Weights of a small GPT-style language model, trained from scratch on English Wikipedia: 13 layers, MLP 2304 GELU.
MLP neurons of a small language model. Each row is named by its layer, matrix (up: input weights) and neuron, and shows model dimensions 144-399. Each number is 500 + 40 x the weight over its row's rms, rounded and kept within 0 to 999. Numbers have three digits each.
Before each neuron's rows, "fires after" lists the tokens most often just before its 100 highest values on Wikipedia text that the model never trained on.

fires after: " is", " was", ")", "),", " an"
L2.up2184:463578526523503476532456505464552510418542498537482450537527512586475475509478542449452498451526454505440542504458502588516450524498564487472493533504480543474487500520436486528517598516521519496575488440532530453519498522454470495525466482548497523494564526529575544505446449453415463501497476423425507452488483462555477485485473461448512473534493503506539482517464515480548529469482471461523508487452441518513512468518470558509525498532463581542506441582510452543465445465483497592460488497507525483472540503520496475417573473470472499525488499447538469508477479511517511493548453459575443574505558544539497533560536498445537486492477499530434451458546520504466500490424506513489443461577471492469460453553544485587476509499537475538486497442573506517512510433503522

fires after: " ", " number", ".", "-", "–"
L8.up209:495486512509561564552515490515537552476551470491466439514567411398537508571458443486500574457477503563471397471493501545450448526490501446511498616439576586486374467555521528503535487564534545414466494498505563451499501559437501517491445510470518544484535479511505479561474459489556497475541453485432486435512524535563533567516478503554488546554509519524527525460486426460454530604447600470467469482519467501537414516532513444435548408514519531507473524502442462450518552570459441551540440524495480515469478540541513547518431505476468579443521515504486539493483520515456518470541531481574514467490504531475512479512509462449491441446449506485528547470543419467524483566491494529484454494531477557482495507579485540436513542472493432506533507469502547512466411477472524

fires after: " ", " on", "On"
L8.up2167:432434480511535528472671492551597495554479432474555531522509393487527482586534458509450487504478492483507500485479522470456505531520473489543505470477495531462526505488458568518557458587510515431474485546549448454472629551452523519519473503454555530477476561505481513531449525543436558510480489515440495527440519520549536519489533507461507527417532461510503468471480484538449511484553463511454496482570520506492524471512456538482450463491555517458484529466509540468483536479499524477457499501551432480491492472445468472545606527528543577458447500458548477532525505538561497462529407442538587473478526551437477473467509430527514520527496519447485499575482470516478502499501553515527552498402493470492519473612494481563494393510454434538557505445530516594436500513499556

fires after: ",", " $", " New", "ür"
L8.up2061:470560467517548541568529474592463527477507473589500560512522504522491504538485488478468521512429508480430422524496430523485504529476482501408523452557505476598517490451461544474484528552445486530473483528580515444514450536527447515483419504563429489568457515462468528522538533470469518489519487469488426472431540505485532433461520479485460554492457535532514515454518469512441501483449416521561441485522533574534400538531533532496467436448526505480516499453570522529527474514550482497471543445542490524474493413496501491516536514554506503514423485460484504468527542575510499485521523451517475518447568490494547532413503493479443519485486549499629523510532529541503554517454499467509487524518479427511465533504440430512507495473483503532512493474546517533491491447501462

fires after: ",", ".", " is"
L2.up989:482554532488509467582494476427496560494495436499474448514503588511528505471536562524451550505537419508463506467452558511468556525470491540493496508559520466450557522507514530508462500480476535500536521537567528484532486521537497510551520491472480519494533534523605524540447614478465477494501513521494511437473579512502454493571529500431483415496474466440532542479516490480478499465478460536488556514478547512538477499451500496536508443550505555611430481483502506584456492510521464498500524559483508495554509450444519512576505535461484517456463515442526512472433529523504498480497534471509540547526465482520479461507447526549517524501487532575391562442511507497529560537491508484491481446469508489509460531482523528521437492453450496440540555510546481470467501507558462

fires after: "–", "-", " ", " F", " K", " I"
L8.up1472:518476433455486460491493491502568529458484488424469468509479514498492417529555517483552503531471522503468533467473449513490485476493517502572554450422510528558516458435570500474479539441557448443559522430611477513487517537466509454503452515517497596487497548482591573457473552548448505500485435478520519492534549491620434509416522521501430590503511480540513443459522485513531507498474561534497420481454554537507538550500511466518468514522482524539428510525602518534507498468438492510511505593535464468486543541534524526505503510480493528496438523511489572528519443475486473501474438501502469458509497524540558476534488517515524403497512487500561569519457407443503509469487463479441571481451453534499534460544483482511500484480505491534554454490574508504477526478472501

fires after: ".", " |", "==", "-"
L8.up946:497507484469553467533598530538504451570503519440472495536557513524519399525503405504523551510513443453466391493475511565490499573490504417494473561551493516495481532432558511523562518497588463527483503487520543492495459493566514492482462474549448524480518502530527490508447526498474567473524496553517509470504533482424511483496492503570510483480467416500509567482503535500538528474501533517416526491510570501485497483431519498510476436512470543513534475446477521473518454505478463401536446487457510495539533529531501546436493536453483528474518513485458556514484540514509448504519474519465501481549519536524488528435443452502497480525500531493476522540492431506465514523466521452493564501467498550451530433577504484517491545493445491487418502501525499586489457522493511

fires after: "\n", ")\n", " |\n", "\"\n", ".\n\n"
L2.up908:518485461503484527572485496515502520620535392487533445561557509423467509429496499454487467551464505521500515475523515500469571459502528563461449561491480492522479469526580583562439492465597467497554501480471471470492463558603531479440423383523481498520475470462509490526566459548542450513547459560487483540497538504500483423450563485468460458500485526527454420532512520573561470477474498448514469443466520575534575550478519447509471488477470486509536503489408526515454538478485494487483480421510515419488504490496476498477557466491420506527486467434547551512474534502475527509498520479469529429522435474591489526515385517520426512493450487509525503470466529431524530481554549446509506483477477499506497551519489521453473523470465524486539616502456506501524418491481455

fires after: " to", " and", " –", " the", " on", ","
L8.up515:487434501538517536479456497495517492445479488491512500533527491467495529569504535474473492553470561494560567485504543495473497506497532517443541544457496536506499494535535502491515518483507507487526501562496545460394631544516497499476486484594466564479512577463499490579570516539485526492511505483479342428438519579593470575498519568495521469474529493551513470500538501502518484518578450491456571408507475519507562506512429581467475489536509468515430553477578549508451371429473529498439534424483559510462470503463523490529514524475516507474501518497496503484460473508546517457515495491479481482547506543448538388518556464444418465501515560569529443471503504505508523432507523515477523521459505519462527404538486518516542398497490446547416482466472501482439487525504495

fires after: " |\n", " Men", " Women", "\n", " Fem", " s"
L2.up640:471481488474541472493532623427461484525449502470484474472466453434572525545455464522459523455476512442456475517512483456505494563480554513497453442456470518525485522552481507465564510459501454458441544485564530500512498527491496440532465476474547496376569586541451520490594506503488567529462488475546521500421496540492526478532532569395505495480491495527496518493431498511503500513533491492543596495488524500498562459562587470503467517501468491504442426440465484494495415454624496492516523535541455505497467573516418445511521466482500447518501441469696493548457492469524521507478544473541631494512537498516476560499530527481473518596488429478535491428514522425420480444466505480470457510504493475481485456498434476536460508526502520490484492544529486534508466330479472

fires after: " |\n", ".\n\n", " ==\n\n", "\n", "==\n", ")"
L2.up1554:460461436566581483545506488485477543568480436494585408541524488492579470543495472578532486520475480495507484488463469497501463510472546518483448506406486461508546475430546581523460506576524491513464455502477566559504544510561475487536510489528494512517505490437490528503516485555479575462487473478548556469493500502482454419595500520511603480536490460553500505501516499534524524552541527446511472501513543469554511520419488500558566484536413501511482565429430493517480508478453553403470526416531466448508574524500498494524515492495410509546445506488512640500473503513507522523520520492419532474523458466455519449481413512465472464542463541499493508451497540457518480480532501433519461453509518471449505473542502528462547505528377505519505578489510513518519421492542460

fires after: "-", " a", "|", "\n"
L8.up2124:496542440506537397481453448506474484507529466482515444550665463511505547573521466591500500489507456461527409595502469565478434470531466589469436478575586469462511510439510545471456505532494444477501498509542493428480576503492465510484497443495486414509536446521516501520550545453462574511505499509454474528550548596542512542491476540493473541475465425537568509540516488527537497440569446508515522495501544480544528554496483485500536471518488522531487418409528448459475482537473557446490490496421479485466528465554440492475474489507519504453479512494450555431515507503532471478531507433504513525469555545552530543519430469448491520540503498541479537518532457521421583605523456462526451448473500441447524463520447489472506498458476480520436583524493450586400510467499514

fires after: " ", " electric", " S"
L8.up2044:546495515400485455562479523526474506503471417467473553509477427515482521598498472493451550477400542436513535465533491468495515552489566497411426459555469486522488441492575498633523517484505506538473547503495485504534486492506465494467425503484479521483524472430453490509414552503500554564507493466583467466499517508562554448474546541534516514432483506493521501509491466472507471554439499477507589474517555447488422432450431417493537533461491532500496488536465480502563496464490482461457516497514471530449485488465453502493513416466447472468509522464463476518558445466558502506525533521458571528482467554444555507443475537544475470447481541481529463614475495540424491556547537565533474530543506465473463464504442496460422528531572473482599466513562517498526455538520456

fires after: " the", " of", " San", " La", " New", " North"
L8.up676:489543477545428496522506559515482531408427536464445468506565435462463483503442505613504552549507457514452501465564457516492511509476500487555536470550457581529517572535514484562560493540466554508512615509505429500521468501479510499410554520543454571490492478542518503552456541508457444546462476507487463461523466529532489497438487532515517507504456425477493452493470461491443552445493487488482355415535517501469476575529518483491496497468471525495486502432573502512495438471488506465514445426418461462471447516465469514478473505461559461570481549460473465489543553530547529530460462479524417434526577512498565522549468525485545476553480492476517484522441535493500490487531539419521461547512363509515529536515487451529515457485572425456472430573512506579498557477484473

fires after: " M", " m", "M"
L8.up1628:493513484561534490470538435517529456455502480523461472501560541524475504508428487609442461490514516424498503446552459493494434505500599548513506519508429472528522541539530509564442450499474481433503518462453551448489529490459463538461484490552453493419530474423485568554512535548431466480479467539484512505565491545538595541451452551496499522506477489509505505491447526508516454563544502503494487464498461428544436455523445564457563497481543497523398499528559497536549417554513537496460456459487570500493547474483427548492572431426545448488518478460482497459508522483540526476482487486447491509502404592585569474476472434504476435457513488526512531529503550517490552497550515612525380486479470482449574443511491473480549515418504515519475451522525491512487488468518461

fires after: ".", ")\n", ",", "\n", ".\n\n"
L2.up983:491594528474469500516590446459446464453445431493508445522575422477490525453509457522504494544516510472569467473458508491445505466469514463499467490417510533491486539546461496504516487470552548470493476433448527465440467576589508496437497482505526522526450437482463544498451506622489533452535469531476487457503579567523542494480487482504415561510502513532537562432532516508628537542488463530424496480547520512535439535518489516377484484580465560566443550424522452486548468490538455407527470460483514492489484508534530525486446518435398532513467484456504588495514530508506462468514547570537480576476493488484574478424487472479479452473476494619531476540420478500499523526540553496486489472510534539453445522541479424516524476439446508448533483554455480458518447503520581

fires after: "\n", ")\n", ".\n"
L2.up992:445554603534496504510504487545456541399407501572530447496484518505497511506479538541502507460397434500490469495504472449461535453472530558480531494478530528513535503410470526460486469553526492520488486502493538495498473572506456420434478500500537493500484495463441527491500514493499527477526437576430505546484520520565522541443501502484456494521527501488478534469502533428535586524569534563492425437505506500524535458560502472503533515543503519470531502481570478496588522529542514490529525464497543515415566530545544501475513519494512483527462494523523504491517511486500470457577444495560516514476496464561478442436438458484476448523460535561605481510449433533523515532539509439526485461497488464480469510559506444517547455469485485509514552515530468521479458453480587

fires after: " ", "-", " F", " A"
L8.up701:482456501486547438555511587570462547473518465438532484462503520473470537460485531507453493522565473507457411528465465506467462494483529481448483512473510534474479507533495489467459554453467479529554578477496581464483476484511498501506484514496530479506533554515481434554516462494509504521462464462469479373442427531548511483490512551464451522445515531516514471454442508424453485501500547511500463532545509423512448580504470511568491483555455501614533460507495479451526454540503516455532470490485491463472508539442484545484502481496544466437459657577505500467478498445516500451507493483526453469475467556473587514538505517464474457524475538510527474490500534471526591521567448498476449575545469465454512516476588495523490522481534518465525465532450489550470459456556473

fires after: " |", " W", " sw", " p", " S"
L8.up29:521487478479531461491516447562485543465501465502513495521573499521508526548513470519462459580448456493535427464535490506483411485390500533429427500494562534493532470450538557534520482480514502505546520558437496450445580484504480490482567474552512488500511496405484490501511445493490587550528488525511407443505494553417513558508470519570443527469608521476562521528519432454496465538532483476498521398466458496492498469521498469450497567477526557459481527486523507507519460464510542477426487483508425454422467540503539515478445553446458462504547525612514510442519531495471519503523496493493468524435517559542500518500490561577491466502500500458571463490487497543456497522500489505552452484464442437535521496478492454514537501476490471588465532460453446525494465479496488

fires after: ",", " and", ".", " ("
L8.up523:530467428436509419465486517547562427485509500499446506520485530485503566541450468474544432525507545478507435505418512530430444572504445508535512506495506520592475534563550540426514524502534463550554436492500453525472510498535517460490544531449490538562532489478516506519487543538440534502522498544486415477470491489497522490475506518546485551528526470532527539536523475519555477491459431546460487492521541514558515519479452509492468499472410495485545616549485492596582442446448501470418533567447535548512523492538469454525516586515507520497487597535492598545500470542491504482501516459477536480472554506489504546497458506457413480534449467477530469561505446508501469471574470470532571455507486455452534451518495422475500451483451536608497557533530491523521508512562451

fires after: " ", "-", " M", "embers", "6"
L8.up266:522476432541494535504463536485464445530541467477494409557553449505435506447491436481521442560573547478483462505448528468494531490498521524439475515553469573561514469545506536477553562499478501513451517393533448442520534513490471541531583521562494573507448518529487552540466487451434517442501462446517433550522506563640471402477504431537469480441470466479455460470466437559507530500511476483492481419534528472475537472461585487450513420522469506522557494402430538509504439491579497437511507552517510503514506461514510534550526534420514513457538465471519464583494475444503508506529533491448450546444512503471545536437494492512470441518502470527481493493479455518469504501417498432539408528488459550467516509561519514545517495404424492546511600495503483507510420510537449

fires after: ".\n\n", " Minister", " Ministry", " place"
L2.up1427:511464570478532499503505475528397508475381544513456549557564550459425500436507495467465517487398523403420450496529556496475492512481540514481491501510480539468501437439469544516466564584510544480558525455534544452512518504552474527481405468475507534562546507447500545517470503580404495463487521485470520510543542455524461456508522435494579520494461545495492446499561456493481464545424573523451489553521457506486500512429516527490508530537500540514486521457536511543473503538504522489566495523457539504528493503551521464469530516466500480449435531439492515422485496496525493514521509519478542518508499531506521507529416496474498451506480505459421512473424507418482484463591449493523473430469557476464526471567514445445518498436445451470612520534587488554619453503537500

fires after: ",", ".", " .", "s", " ", "v"
L8.up464:452510489516525493507555509583474471445479559470407460496518463483463610514510449455483536462516540507457485493445502488448466472497528516508480470537508475501451532522513557527567467528589495459503487512524452446508593520464475556478444458551490436570519505453488489525516523497505569552482532528469424555519497560494529479523429444479421615482523529576553603516473465493433493529481510530545494518522536404526448506496492485499486455457520478503423573409454445469514432414376532441421571429568471548500631468493528570544462501570547510494432514515506554494426433468533503540506463506532505511533525499482460487446495516471496452516540518554583470471450456526506470447507475496497467515467500476547474502499484447548502483466538428521481472485471508494497433495524509

fires after: "–", "re", "-", "h"
L8.up1831:452512468462549502493527444520474522483471482513569518501465528558489455521521541542542533492499513504492459510512510483485486522505481532448470474504541507479507490438413495504479514522604499465494451533507514479525608516516493521505486463527477434606473514542517510482430427503528555449492563571527538415465478489542550446441502456482544517440579486465522479537532510448496580498485467504556557481450512526495572396459513566487448459496472500567413479441528508450485515477517445494526518447535427456458495461521515434551506523457561550500471540507519479503449485496490445610518562503438447475475470488485467530547453562509494541510497470487530482479419483550489559510513506448555522473470540457531480497461484464554552484509544452514477562457579524510427566453487444

fires after: " ", " |", "–"
L8.up1205:530474538527576544494486440517500528513486430557530515548441423512446537513512466512481531465502402471466537554511521457451502479470483466421461543516542548583578521534479520493498513491545510435485474525550466452440476526523526502471513464482534534464455474431469544571462503583461537509525439545452500475478541582525507481458476480492487514485510472459490526384482500535509534420442455512525538527446486486561469589472562449473481542550497521467394489521537512494511546537514489500524467509491547455507542575524563554548463509470535526543533526494392423596510467516499534517515478513563575490526543485431526486555513497523506540486484508534483498497487423493502508474494467572477482391488562486478411490536509528507491466493452505526570521550485556473517452497448492

fires after: " m", " M", " is", ")", " were"
L8.up411:514613438504484487564553477449588494454485450422468460477494516572502517509448520492496475507518454492541556504492403543552484507459513566449500527472526518539555548525512508532466543518451451461490557516525458490489535483459499489533467456529344492528455428455472520507517525510510567457494479507548528461475570503482466564555537515629478545513497443428516511523580466482536507422484545488494467399447469440523411515483469517451467515494474466531384497510512422525555478508575475537495459525485464455472544488539532531485460494461450430552450488513463556477448565457533467528498497462504528521486478514469561483493497538530493475536504494459559561554537450543496496512537504487584468445454489453485525534521475508506465452562495479549421492493545514539547508491512514

fires after: " ", " W", "–"
L8.up1778:436540498471626526485536490484525538486418493446552506489524448490547559506477504562491532492469501515490487487462508468503547554513513529539476520453448535499501448463484490543475538553526506461514564547525563423547493546473531473474485470588512583520531510467551548521525494539415492414525547471480535485448507485514577502486526459551493475428517507525512447469438531508583477473530448536519482507464460434524432404510534456514463527518509541438498503466505450521489454410382412450548508477459529535438499483460570480423495489481549551496456570455462561496511510507540550612538566470484533422488490525506552501520525431544426490495463495475547488473522521543483507468483527427513496531499582555544457502539519496547462532547512503494558514533571455493514521391474471

fires after: " in", " In", "In", "J"
L8.up455:482451482395540480544492498513473472540491545488475475515552494538522519543503497448508556524522477406573482502530530488499513484472565474395453527493453450461461480459572534482606512540577473485481483550473535521463518546532500475530468486561427505479530515400483453446457433511477543491568533557503481559471499501513464525491512438533595475431444486475487470508498553517517471531499496486515528472460521549469513545389499468496436445528475519532511529463524490549501488517433519451493423491480526499494538502466510524439572460508545532446483514514546544496487466492474474479508531555484512503439515504517540488501504509505455440500438524466531549612526537478493577488513596497507510503515456552525558512479418427497463494499545516461511509472548560477436535498514477

fires after: ".\n\n"
L2.up1948:502531513486471506504535461482468502540461503485485468511567443461552521492512452523495531548497437457550486584487595462511514540493511490491519450523516527524468503472527502485499509552516465467516491495487474482540500582562462480458525549450471534478475458533547492509464489496432545496494463484490505489475612554581541503511531486456500477531532554527538539397478470518493499474426483508490507512517540510547471497530439482473489559454437547523441501461564490459571508498525520450515457481573538442500489494430471465526544509524492497464485520463526458528507494574544503492566476479507480499442503561521469448540484509466474527511475542539461480469498509599494472553543537547574549494499505460515427515605538471475476464435447458505579525515552483494504477483504567

fires after: " ", "–", ",", ":"
L8.up221:489482437397528498504520508477485498535500483509442560506521492533514532596459467501448480471420562515522487521634527514480469488503523540493460507470424463555496456503580549543466487524588502482539502517515477566523502460511449480454490520431566487540451567421511495523498471533475607490536471503498450517520515502529584522545477572567550513448478404575481500449514448541446541468517452493492532528549503380510494530424518535479476528459456524498478526359569481499532470486486541518515518546564492504490501555528568533471494433517504539516468501469502479559490518450508460524503522454473475466497493494428499543464460469544486505479477527454476521521514490493446468514512464571531531478484478490499508442481463455501481536536456540472539445501552501464426523516530463

fires after: ",", ".", "B", "D", "M"
L8.up400:425494452509489497505511424510453522452455523549596496504579502489438516517449495506503476538509521552503490517398481516508480589458500526454481483514500565496543446493538467511527489492531485443520572389512464465455495577586501493540557524529485504499522472504527565512548483503459588430506467498494463552489563497556511512556513474470457484539496553483525450531479509502526462504576482475497483480552492481480476390527423554514543534449421523457542501527471522478613487440490544497480492525512473453517515450539488459480488556550488573531538482435483548499536466516494475562583525499506481490539521458463500501501491502557466473493539526484594532493500438547413498561488536458532564492487480519482547434503519513493457494488452454527519511525493563505481513486508505

fires after: ",", " North", "Ch", " h", " H"
L8.up2055:481462346531516533523471533525491477424441493479555461557546446431493520529495510452483542533493505491558498532545569465474515475466541479503489435495450389510422506460474496527495494463476424482500509497486499471517509459507480485479523495514488485456442476478460510515510510506486502478447475549504463470501559500553502500481460468478532531402513448553557550473514457497529607460513502491478455489502480455475523541467450492505474503497403509559464501467568500545511378510565520479475512522479520484448482527501467545472503541497468514504469567431496542527454469429552542515507515557561494465495539562575546470502438530516519513471486521519581540541525506486506453432541534461493442454493459480524525544485494462548501445490490495486482546524539505505408529449522534

fires after: ",", " New", " North"
L8.up1600:483562472562530542537523498477466496444478560409511508545454455526531525573502471484456508551459485498541476521511499435450499487491544553468459478482537448443536437458536542487475519462503473511477472503470533495451513494515490515518502479536507485500460554485571514464474522465444560449526427551543496549430497498490492450459499519511544505488474482509564547487475497526475541527440550524482516490484408461586526531447472601497527500493488549543468513504448497427501473468572501487511459500473422493489513475504495486525524496412446553494538548417477512543513488499490508523507513497576501505495546527533552499477479482537479449468491503442613529580523522489481503536477508461507535525505457515485558493529413492486519481491485339505423545463630566503454475454572459

fires after: " (", "\n", "-", " |\n", " "
L8.up2140:521443475550454436514395531514502558477535501487567472521562477515486470506501465463522495550462536508574448469475505575447482527501536511501460448491553547552434481503537491504515493461516564426476524472464462486462542525483503528459507532563468467471504549474473456523485528556538473491426491509551387525473526536564505586456446485492508473537408435487501430503443509540517532487540454482474569511504434503493482493523502456513514435522528546529531499508498479490500544467496506520428487499406523483475507552451508552519530532528517483446563514526470489530479489473512533474547426509526464507520514583473526506527476483485505430484431555494568465506472508476472501478541471549445548436512441464415433447489518501549571458526489500459506493463494492597505473458574573

fires after: "-", " ", "stream", "|", "\n"
L8.up999:532480429525497498503461522529510411457507463492464488573526456545397491554509504507516420514474443519560499535537501529518489483493498516421482497464472541516498467531553514444462519494431478514506490543455433466490533501505453548480599516520511546476468490452518448474521504499427545494449521524491428468499570505608466451510553503474484482512545442516515453467472460488591473541487437454498554501487528525441501476480537449504560537519429575518527499504539499506446489524535498509490497491546498507504491507516519575455525502420508498524511477432516526502506502527553517510487472519471433514451520506489488517488532482427491431449483462554455487472505535542407495507534539441477553474433483500508420474477487535509558471529563470567522506491480476508543474450555484

fires after: ".", " made", ")."
L2.up1762:505588521533547497486446494454524533479506551523538454522550496478574510470450542510470532534450456494495426440507467484529498513504564552450530550488521473504555503361568517467516439503509512425551488576443486480543499529572495486387551551573527523498462559462493566484496529543432544468530516482464456522479511531539546478457461493465470489524507483513530495503500508481517481567593491542437434447517550492528443426450476535506538585589555507485505479479582490522580472485473490486515518464510527510480565496557479484484550587442535551538418520553479486487573498539525473459527517460489513509530436434523491445488471474468462452526507486593483484470466486546485511537492494499493507438530463471505449468546548506486587526482445478511513523475512460481489477475485494

fires after: "–", "-", " ", " +"
L8.up302:494438430412548448547509463532532512479485490514504545504524480495480514463476509534535538522451494503453498501552460435513497528514495519471539415513498524477503472438530478472481467441566509496480418455460502472512513476500530558477474425508445589501506459505491536488487458531482536496515531489464442417587540475500487519554623497483475563460547543490462460464497524440532496505509499609508484531550433470607473504457554435554536472572570504517459443459462459481545542551484499508508499464484485528506511422509521533504511492570504487522488506554478502504451521462469422533482509477529498497503480520539587535498480518481441459556532472432470514523518587602471550541489546468463547545531555491474536463581536538506470437471499462516541499551447482528477457500490544

fires after: " ", " V", " v", " Sp"
L8.up1806:592470392521554410572531432537505497464528503456454508510551484417524499531548481447504548500494528512473477510485511556471472540496497599501485534550499440485568441585543484493509506567500521483469564455451521489558594483550492560508517483511506493573549453465514447464427501517488539600499504515454460498509488510438515519508476471518512519477595448496510537481578501471570476546526459516391517456516537502540492532514477476494493509583583500491485565457459485432527470497474520480433490487497455485544508441460465521426494524434479532471525499506573431429518413506520495526455480497483563491470476555504524521522503498530514450568547494509490428484481489554484480500488530572528540511442473518481458471531536434511543523477470478504565526439528495522493466481487517

fires after: "\n", ")\n", "\n\n", " |\n\n", " |\n"
L2.up2018:555511512597454525531569451541503468518503527519512434501465472535463521506547521479543488561526465520503455389502481457446464368515480500419488587500498492511495425476491524530480451505530508514602500554482482499521546584496474475433431455563520486514514501441487527498555497481503446621504399514468510529512462516499482494460569457536490502434438572552489473535431546496498504481509563536530431477491441580552471423563554516463510531463488491487480495521482559519494559484487486539421467491432620522460507522585494476446482406433473474495463521536525452486509544521479478446490490424522524461526479513570531435469481488487439488519449507451481403474477524484481481461463585576528498447480507448515532425558492493507609509447455478506550568549523494477556459512445528

fires after: ",", ".", " and", " was", "-", " he"
L8.up1233:516543484504599515537550468464563497478467527533557492524475483397493486569459527496489446530518498547509406509464527439501414524477474519475491599499493488534576451514600528458452535483521548508514468531500563505556503426485483471498520509607517506559485461436490461485523546487457480581525520526425532421449516519461480495424517454511487470514549504522553577482513576480509573455458476542492438512503481516538454465532597533493526524605509503461501481514495552443467418456524439399504483547406506481476512513429501518501441513557503496540511563538497555531531468515510464468514555486488497454492504502463520510487492480508486529438495503535496491463555514449523484461516544498515419463519474482487513493506510513501511477438517506457483546467510502533485506503501552

fires after: " in", " on", " A", "J", "A"
L8.up1169:434549489508470552587494471502556518495546509549501490557525537545581461495478558488473582511456442500564518488446499529550489484506548496496485496545448542432468528465500496522506537564544480449543558462499474506472564464465446536540503512526472483471407462560483526611498538503460549423458541515438480501538510428470482567540499500501515448511544461531490456513474537451519452530574481459508481449526605467519451524479473463507461397469554498574524493485530480543462480428493520553460458442466421459487524578490526487462578483471532511490439459515475603581489454549494494455510543504471488459542555467434520508500510384465437497448516503473540492570470465462500444500549543457543500477456510451471480492460573538515447544579521469483500448487502515510445484395536471

fires after: ":", "\n", ",", " October"
L2.up613:491477525550458511518550458502482463392512417471532498554509458481508501567510454546531515532487491502488535409497504479553534507485505533539414526496596593543559516502521507510409486428516491548507481478446555520492456507472468518489420490478419502468506540450470489507562545537498537544509466517526481441460537545484508532487507503486439443523472452497491549477430555506553489526499527579525506422473476537575454473509454572519585469498532575526512443555532448483549473459555563487535510524484515458469494407459467567568442481485425573521442463487484523509518523527509513473553479510587472491479478592539492486463457472540458465428521519530543480615483541555493479547443465504522460466594469585490534530510470397562504476535470475504491534562501517464485439485508519

fires after: ",", "."
L2.up1739:529497517489525388516445496542474541529529508473481489463510512464518480554474489483449520494495508502529493546493471491462577607492474445505531448553543550526492528528489513520508493515512571477546516488508421459475513467490435500541541471544475504433486520425487464547420449534472421555449505490514421457501471549561502505557538528506462474504493519504581529477467473426507458522485431410549526555508524508490465469480545516529485471499540491534467560517505435517453452509480484533504515472456451516486491476535480556485531514538564514463483518501473532492422503522466468566488535466488463532557439498428478416488465485528452507510525488570487524476517466609476590489523500509518536422423495433549499473484498533590540525450467513497427532492500515546388441525556502

fires after: " was", " were", " be", " is", " are", " being"
L8.up124:553470504473487459547483504519478508436525513518500511517510533516438515545492513445491559501472545488534445397479476482500367467496613567431413546427563487474557565572478532441558471536464494439511468482465521499487476516571467537523499454471486522470523488455448432508494458552511570419573474473409421532552549547491461546532497501523500505504551561476587542496494412460521523511562485460586517414496478522557509481423518550474496497509465551538474515492470505590494459493494536501466465544462419530520500593519529565466484505444488463529525511516538458548493441491571452526545519518524587509476484507492479500507509416521503520463523518488533508519483445506458506568448489535486528487442524541468541472501489458530536425479476427486463511508566497525481454479536529

fires after: ".", ".\n\n", ",", "===\n"
L2.up23:478526428535570521490557512509568515457444419484484469562506401440529487551546497529467501522560505485528486483483465469514519522477500480436498475491520541473481487474504509449545515573537559485512514479506486461552475540456425393529512505540433522496500558473479398454481500511476532480454514537512434467486507527540507550480484488498477476504472505572462521431497455484482551555594458506467480458498487499505430460531499514504512456540484560528490485470515455458573484566504490488470464467502478467466472506498489469440495534474480612532496523505454512420512535520498479475503535566514485461511505513563522438545483477436415500494482505544587498573469522587511579559546575458530525414453487527492465526510489523430556546486448502493477526554533551502447486485509486

fires after: " (", " the", "-", "\n\n", "=="
L8.up1876:435527467476477542439506478535502489515493515480554418603484468521482502471489489529491487547522469522516496493424511477471505562507579480527432523497540516485491495520537542506515540496560493542577436446428560536489548518509442530526455519530455468401544511479521516511503488516546541520480501568480490552510516514551524497426513526492491467442542468467512530508580550476557474505565440500521529500497511481619460514506495470418547510461521501532424509484470506487500485457522505501500503481486517584499499514509442441506552505504432470461445451483546545519488430533479519563487489498487523504542478505504521452556439454446501439469487511484569443488465542651464464375533517545471504460451499549459588514553501472605543542515450489559487546493477532552549456487509480

fires after: ",", " and", ")", "),", ";", "-"
L8.up2204:489523549486511462426494448486502452463523502445399460552482471557435558530499479483475477541444466530551493491508533531468555497493528571492448555444451532463453513492507550499483557511513532503531527559433468453465488483566469426502564513492489510530565496478484452526555474525471574484539515648432372476463440434567545582498499533530534522530461529552534529479508457503427507486519512507406534552433536570610412509516542398535453516467505512508493509535490447466529519487482501535408500523511486548427499480516446567504530485427497520455504541514505495542472469533547526448450439507445518513454559546445530479575433478468500498541424477500530547484519510493500508445540504517444527467434427496457501461520456424520501479527522458466465583484513553570442435445603524